Weights of a small transformer language model.
Size: width 160, MLP 640 GELU, 7.44M parameters.
MLP neurons of a small language model. Each row is named by its layer, matrix (up: input weights; down: output weights) and neuron, and shows model dimensions 0-159. Each number is 500 + 40 x the weight over its row's rms, rounded and kept within 0 to 999. Numbers have three digits each.
After each neuron's rows, "fires on" lists the tokens most often at its 100 highest values on Wikipedia text that the model never trained on.

L4.up607:525540532553479527501506486501486510524467493490391498449512536549539497517452537531505520551473514514472477543503452501602566529476483456566527560490525490533524509522525528436572477524473445452472398468505530342458522529467564535460555514530390498550466535523495500436441484454485514495489487502510487499492511432528482535528590461463435499505430544507544473484549503493492504498517536521477507546566459474504443514519453512547541506522473448532455526543532570517568478441470514
L4.down607:530452523416485516481531483592413455440444495500552534475486531481466509534546525511503520423436465550476506485482497533550474440569560470517493577471513498439512528530526531496498415414580490499508487534479457521530581498443468456478453575612493423488508496462441517449519543509486478539483535482517512567511451496485514509478429465480455592483544501451520509489518596548546444500501519452580535486501517503472492532485492469532481543486583449480499489527506503485479478523532535
fires on: ",", " was", " were"

L4.up189:515496454486553525497488490458480591489501487502478487481481508491492526523481487554489456493537517574580498524456534530497519533493427460549521508456542538483429615500497522492513507475488452467589554555518440506470465477448541589533531499486516593431498491464503466505437497463417502430586468538592574498434489539467501534475473462531512568496470482499508520483527491506476473506459454492556412505439510448472447514466504462483521464487395581497535571478492490514518473483505557
L4.down189:583443418503487531517465522503458521452447503525520424514569456474498513511480470550467569506489465448554545501550520549523480420507508588469577505560439522545489405502528537511468554496548466473417503500604506505483517501490440414428466477530516504525516529573479504437550540505551448494549491448490511553510472495429467495507490497472443517519534529500515492557467549463452506477551462549499507473542469566498490467562479528497517496530503444419484419568506501555490489508514508
fires on: " of", " after", " –", " by", " for", ":"

L6.up193:473467474494494469501445484496469517493493503527528590569497473509480484531530546418514512583549503523504465521517466491434491570492552479429477517518505543514520477519483440537482542520431471504464504537476487621433494489499520494460478450494520520463480494508520506536569518528525477505518556552474511560443473506424549490517462471516484499442497507505518481451446453463507442469484554464460405467474465546519533551525381441510559514403562575452512590497453485530585549481482523
L6.down193:491460531506504439478461496491494483518476481502540532502514543552508542529572505477551396490559439582410533525515510439504474477431485537527537533442540490488429518481477430527605547534494427509458532528527534463476524492496504474554492409479526529478540500499493534530513556534476476479511403502490490510450434474405559463527510521532467520389466508510478489532479498555560595473490551450477473471558519580522502513472437477513526548471515506563498490528511537473523509471512424
fires on: "°", "′", ":"

L6.up130:528527536565399499487471525570466567414546506490465507544468484474483383471498450408550523531486453512455508555471547500447483454569509432492501470518509564487448500415449438518494440536494530484478472544536510437503539477514478552527436449460524468533502457491520523510577483502535488492541502485541521518542484520454470538475487433560379500490453535422481447476460448496525558510481463507540482503457488521530509556503557459580514473537522471528521524557476473508509549478514522
L6.down130:473514518495451518532554510519514469572468522466480580419435530485459524393498495543485577456487457455503529499519603572491494494560501500488499397485517524479503529519389464573518482496450514511458488542500546438528523492463511538521534489470519453524519542554527488518517507527552438453563519509538537547594419516510498466491468502474414485437469478460418452518505428449490549529560491525522506484479481511500541516528482463453582524492536514534524454468465473446492511467438516
fires on: " (", " in", ",", " on", ":"

L2.up587:507473462472441495487526486538496455454526511459430467512532506492448515505477497497550526490457566472484490592497532444487545553544446552528453519520482484477489517474486545518557618480531426490504502495511468415492532547444542490579534554558403487441490517480481538472507511498494491464511533489521424538516473505433439498444396485564447496546573477482507501511449493548528571604513495532560488497454471442450557475466506489566473493540549456510470531549498470501536526522495573
L2.down587:560493518503433599474454547507483441475466504481541416445586525558488460496566522560563506447501551533504471517503463520532554433529458474545451468505504456535562501554533495531454517478488450512483468486509518429505504545492480497554539521554475418509485560543482472462502457412493509478529542455508462471502455471477603530527488533484483520531455461421582411467560518516517540558470488512420506508465422474506520514466506545471445511475450507564501522480543506520573539504481516
fires on: " by", " of", "th", "st", "rd", "-"

L4.up551:459515536513494498496532499553473527495503528526432470461434542542462535453518482466505464534535530506570485505510477614561461517516517425469530528451468515535463522440525559521548474436495488538567607558477522551462509537468583535488497509489490490404521468463495462566482414491522467521516426476513472533462469430502608484442492483554465478546466487523515445537514508546494508496534486589543464429497546483463415493499457420548534438507522516522526500444508506529485503528536483
L4.down551:517516509403530543453435482463511465511546444484474557540502467484553483578528465547504498522497484484452513506530495501459533496515460543490519435517456442498469497624472495529557557566484559480397491506569431542499537425436444510507585513546488522475466460526515504473545480475492538567508528482517562447548521507470460574481505497471473526562478443398502503496516577532496550460491543456466513478524431577568539479474460530513501511460485449471516503516575501488533457502490476
fires on: ":", "\n", ","

L6.up576:530425495528509484506481486524434446480530441500549539385510496408483466456509565513466522537443527544400485498496478496517476551487482491438536523494427519463514477515462529492543460423548429483474557551549418477521561520470469528514517542523372461492531497514473507510497484554561535402558478505543520480546533476450521465482433522461532572481581512528483467406568547493521538524504521476470561502448478496520461545564510466501461503483509507495498520508493512553512505484534530
L6.down576:494540464532471485520498597565499509517557533536424491458546471414553443530448515478432520479536534514483508396450448443551460404438452429514537491453481552522479459518477480468498476508521531547487508489522476456570534505492497530517519482534508445526500451560494566470541554540482535555535529500487445518497523420537546473430491463498588510470531498521468497546585603489500527471509446452549521487484501451442529489509439478512540532500504487505482479460509531532508416544500561
fires on: " the", "'s", "|", "-"

L4.up400:523606514513470581484502461424551402512416460465501588487502502487483476498507493562492529508548491590458430454536527456565472502546536475449492510437438497424486456463545448556526527548492455524516478466493468481482490493537500574584598521570513501554471474467486553480476475442469499466535429521493499485523486472504492488545494499482448558515452557476489497489491520553406507432490511522538534487524488473458478468485532563490531506531473494433458523532503577529479506557523544
L4.down400:500582537565499531467518441443543467444491500509510424488507461505470506460555543511524390497506495536441518481571532546473465525520512481474416502466500436499541568510478493532482464460506553547531467498569483544491529530490500455560470497503520477511529499415424474427516439548525584474442503423507486471601472539573487517398478542503489503485492496530443507501470499524472533555502494463540518499462473477519515477490514531562419507533481531482498597513433554503516496440570539
fires on: "N", " were", " |", " was", " of", " those"

L4.up16:485557486477505509505488493476496482480501497472487518530385467422437483464487440544485444524465502522446463408451545523538498498430515549441492564534517498491490446493495463535520531490516576505523536473510503574498466589515562575489488488528447454445510489439473496444469524449478418500537537577520540566556604519529491497567522526515485500456487527480537492519488501496555548492527506474518508506423421548566529458477486490506452443549443551434493572473461453533547457470480470
L4.down16:573480521484593529509548516450471433492512570407470487533439458495487487535554454474509485500560521510506545452454582543512511470571522451484444474548525450505532535447478551476522552549536455500475496486511446520401559487467515545550506469488547500504550507421434504465502488503528554420543475494487565475518481512555484442518516543512482470526497463549516580523431547440512437513544511444487515533488457447464439508480507562530483558518534498545488511546455508509452443476489405
fires on: " to", " team", " who", " Preceded", " United", " ("

L4.up271:519492518466420484531497416522443508432505547640490530465512503510536428540489478530552508556549531517488550536533473474487541487527498499478526529517471421500448523487455425463471462512510533466572477589451488507453530470521457560491517488481501458501484497497496408498456482578520538531559468544459483477497480527479493540549498475532453532437506566468542509530451438443550554451418463559537525554526441463513444529470480494500457504546499524552574517500431456494563484528465492
L4.down271:466481472492520549521429535473514482503441500463481483491513498565512593481569550499464577487542507517525503503453482574414532484513477448515524464524545539491480550512446500506471468552471505501548435509479401495485471476480482421504460447584549494477496507454460484482424510491550543504595467609487521544501489551444526478433579490509522487471458529478523522488489500526592525485443481512544520486511483587533527565547457434459494444532448519489510510532480389556502509486479507
fires on: " US", " by", " to", " District", "-"

L5.up577:457519506573547463519539475488542490472532496553506457409447563510432507550482577504525488519509543517512497537455505503448484500501559448431505527505506529464484580510474493502508486483493500533518543447491521505487414539499518525471514455487441521473507444559503517511504499583525549440574506449517444493483460551566557479496447487566598488429493536514502545508524499447453472496468472572539401462521521505445449514476609448444504429509497472501545530510448575515481484523425550
L5.down577:506438493523476475484559544502543509479527536584512407484521433478529500457503527482457480474521441550527484490549585484451484499476527535573471460559514498511300485415493460527484453483561504517510494503482495460481503551502498481455465507484533524472500594483471509488494491525491480484531486491547491521538508503573519545494519579457500529516530441507487532512463518534540532434526503411476532485566423497542559465493513444521511570479489501499479418522589459506495532504520432
fires on: ".", ",", " to", " their", " its", " his"

L5.up634:511412481499456433553494476544522470517518506524490490609480532551484507458492505506550478548548523458464427523533458508460416504493546535523503467458540491563524432443484502533519543578496536535534557567543446509459447534458456549436491504530456486479524549482554527428461437553546499513511443526515480568479478553472432480482461478500485541498454468446540470554460487568481430467515525428443526462540532545531476458460466478542457528506540524470411507500457558510519512518568531
L5.down634:530534546515456515421520483453505475499557518507473483492480538489452617493508515453494548500565522430524541434520521492422484486531565565480550506507492454474442515487531507491519514535538525514439517548423465578491504546493435540529513483518422476485553523494485523529576572444517466513534517531469480533543493507493525425487521457527505459466471485524476462511553535507507538421497547458484436427470506546432474515612490459443568539471509502522463574438513509464423518430473473
fires on: "°", ":"

L2.up169:545451515530563522511489503521554581496635454565489504543535497507413419522498518454513516444497503474494508473528511456496427485460584547500448514492465454533429515475527471478538427442503503529446525499513510513503549513505501500533464484499460521483480542486479488486499453535374508452581504537504482483527472579522492484528482531499548551434472449494532507474507480482526580525436445510505493498504475455523539516520581426451560518493449537546512504460534460512531549580457410
L2.down169:446539510504483524509555510545475512460404507514495480399550483446479531462509464507455521418485510553528482457455544502480508489501534494490528487478469519563411489520506440540396517463484451483501498500575442471504490539503502501500549511498515438521578470545503493511448503554556475533486623487493484554554505518452495498454482562508550531533542468432443461546503546535566507468478445432457534454528493511485575440491500485563535529502490477527555470533575582528449459443485550
fires on: "|", "|---|---|---|---|---|", " the", " The", "The"

L5.up309:550487412499512504460519532448491510505554467473507455536490497503531493490525507425598465463453507437480485533522495510556530552461476419515447527480414499492455498470514517540562535520550590505502536508439486447462500524461593501467510503529553467524486500571471554567486563561467493594492545524549521523468493536456428515555496490523487501560528425510475423496572450486461542516492526502463430518481502406475468541523532473532465510481474447512572425471491480487470429527499461
L5.down309:522496488549436487476524482534454543534494496509505409502540415465496556451525501457547560423491524463524470559588552563481516505526487460432587554516491519471592499500450506531514470464452474461415495468511423525496544561444505527556538507513544503585492516542496538454502492477564534497479554452531472510519515524493521495503505550494467539518495421498482445491502477502517528502377513487583501497450480424442434484609437520509493458459542471538463476520502498487500472495514524
fires on: " on", "On", "ak", " Turkish", "th", "-"

L5.up47:495626467591474491510491553453476450554489604532578500473500454485489506496533550461596507537486522498479374549465487544511500503457529483488471506454483554466574442551545453589500500460513523498468560518541512451500522536481542459506525473496458516475465467513531432488506529471516497535465481528529506486415529489453536501525542504489601440476494482483465521441465472502514572499476425560555493435483508546502469485515553521508507411539481527495499485449472508485470549527525560
L5.down47:473398508449493487569500537574497498542456539533495501476468547499527586476503524510515485534531494549451449480527527400522546521524481557532544459461464489529606603516466480487449460478549488529498472425496472471522486459463472508452455525505490524463471527475446559459548450574497552509574451459471542473465461537495497558560451485499506546478541464517512509467547578539509515506477456478400594462446471520523531533448497480519466483519423502525513524522486491483503459581477454
fires on: ".", " |", " age", ",", "ast"

L5.up138:438477509538501477498484526499464465469536594558451502477626445458514506508439521408520479503529546478575569582511518495472444497518513423510495476460469455451532567505573531556579568493563489461506466516486463535507441539454520396477542507463471527488528522487489566494493449541479502459494481487584496449423480530502541505546501489450550492497500480426489462499454454525425548474479529526503541500446512492455477492446489490446522524495499524570555566462494510486506521475500560
L5.down138:489448522539534541456448570540532527600531486510426520434472507449525484467511594523555552496471497576505475474537501417513485494496549494525493499511501471573528530493463482460456527461534501518484490503464460549479498507441500520478596543456560497521478495559465475447563516472503456549484510550547532520541486613482506484466507503417549504508512485451559540529508415529522497541501523491472491513417509467503518446497539561396476525456452458485483476516468448502455394459512443
fires on: ".", ",", "k", "-"

L5.up103:519509521464482496499551496480526476514566423633546566539543503538421475497557483528468550514449490448521474486476491541508453463520564477468552422466536509501477470459524485493438498484441503492521476579473555478489553535435549498519451503501485502498518573542520496467554486457537480458483503440523511511457534451479491514540587413450446463465542448556510510445510524514508503527579439468511510485472447433541512548498425505573541519531530482544519510454540399499470433541490510
L5.down103:496486483551513513415484433451542511480511477467450513423497502500493495465509493489438508539481464440543458474509535549522575494491498525529495515490475502456476533463535514542468483542522536539486492505496453502566519456663473499510536445482476470561498502504478529507464476595582513527516465529527502495489400549536504560495528395489568492477476545522437501505557459521447501525511505456482493512513447516457565491574511458521500496479516583531476454482422556475563495386473445
fires on: ",", ";", " (", "\n"

L4.up29:473463524566411515424509550479513587526495481459539432446476497470523468430545455445531419536612487543475490559493510507501437466449469492515448535565467529525494528459481448544504542539481561541517499484496599515515530532545441537468481456518456504449490556492509470590514467537463497520530427481557448530562465500478474537519490502536435514451454504470486572567501481445469512573513514536513479514522433506509514489575548486505499489532472493450453431488498472491469467456469552
L4.down29:489512470497512538491516476493473439471493499449539476519500465503482463515511521446479535590590461520484462564545523493510518495462483518418518540615497499465511556461484444470527495555554495437561453503554446499487539505491519475466452477578533498559521434484527502494515501545505505473531453438522473505526501536478420464457497418560522466453470508512573520550491495488498457561577490579465524405469479470471480599487534476578518428477489499595485470571488505483551453450488524
fires on: " to", " /", "–"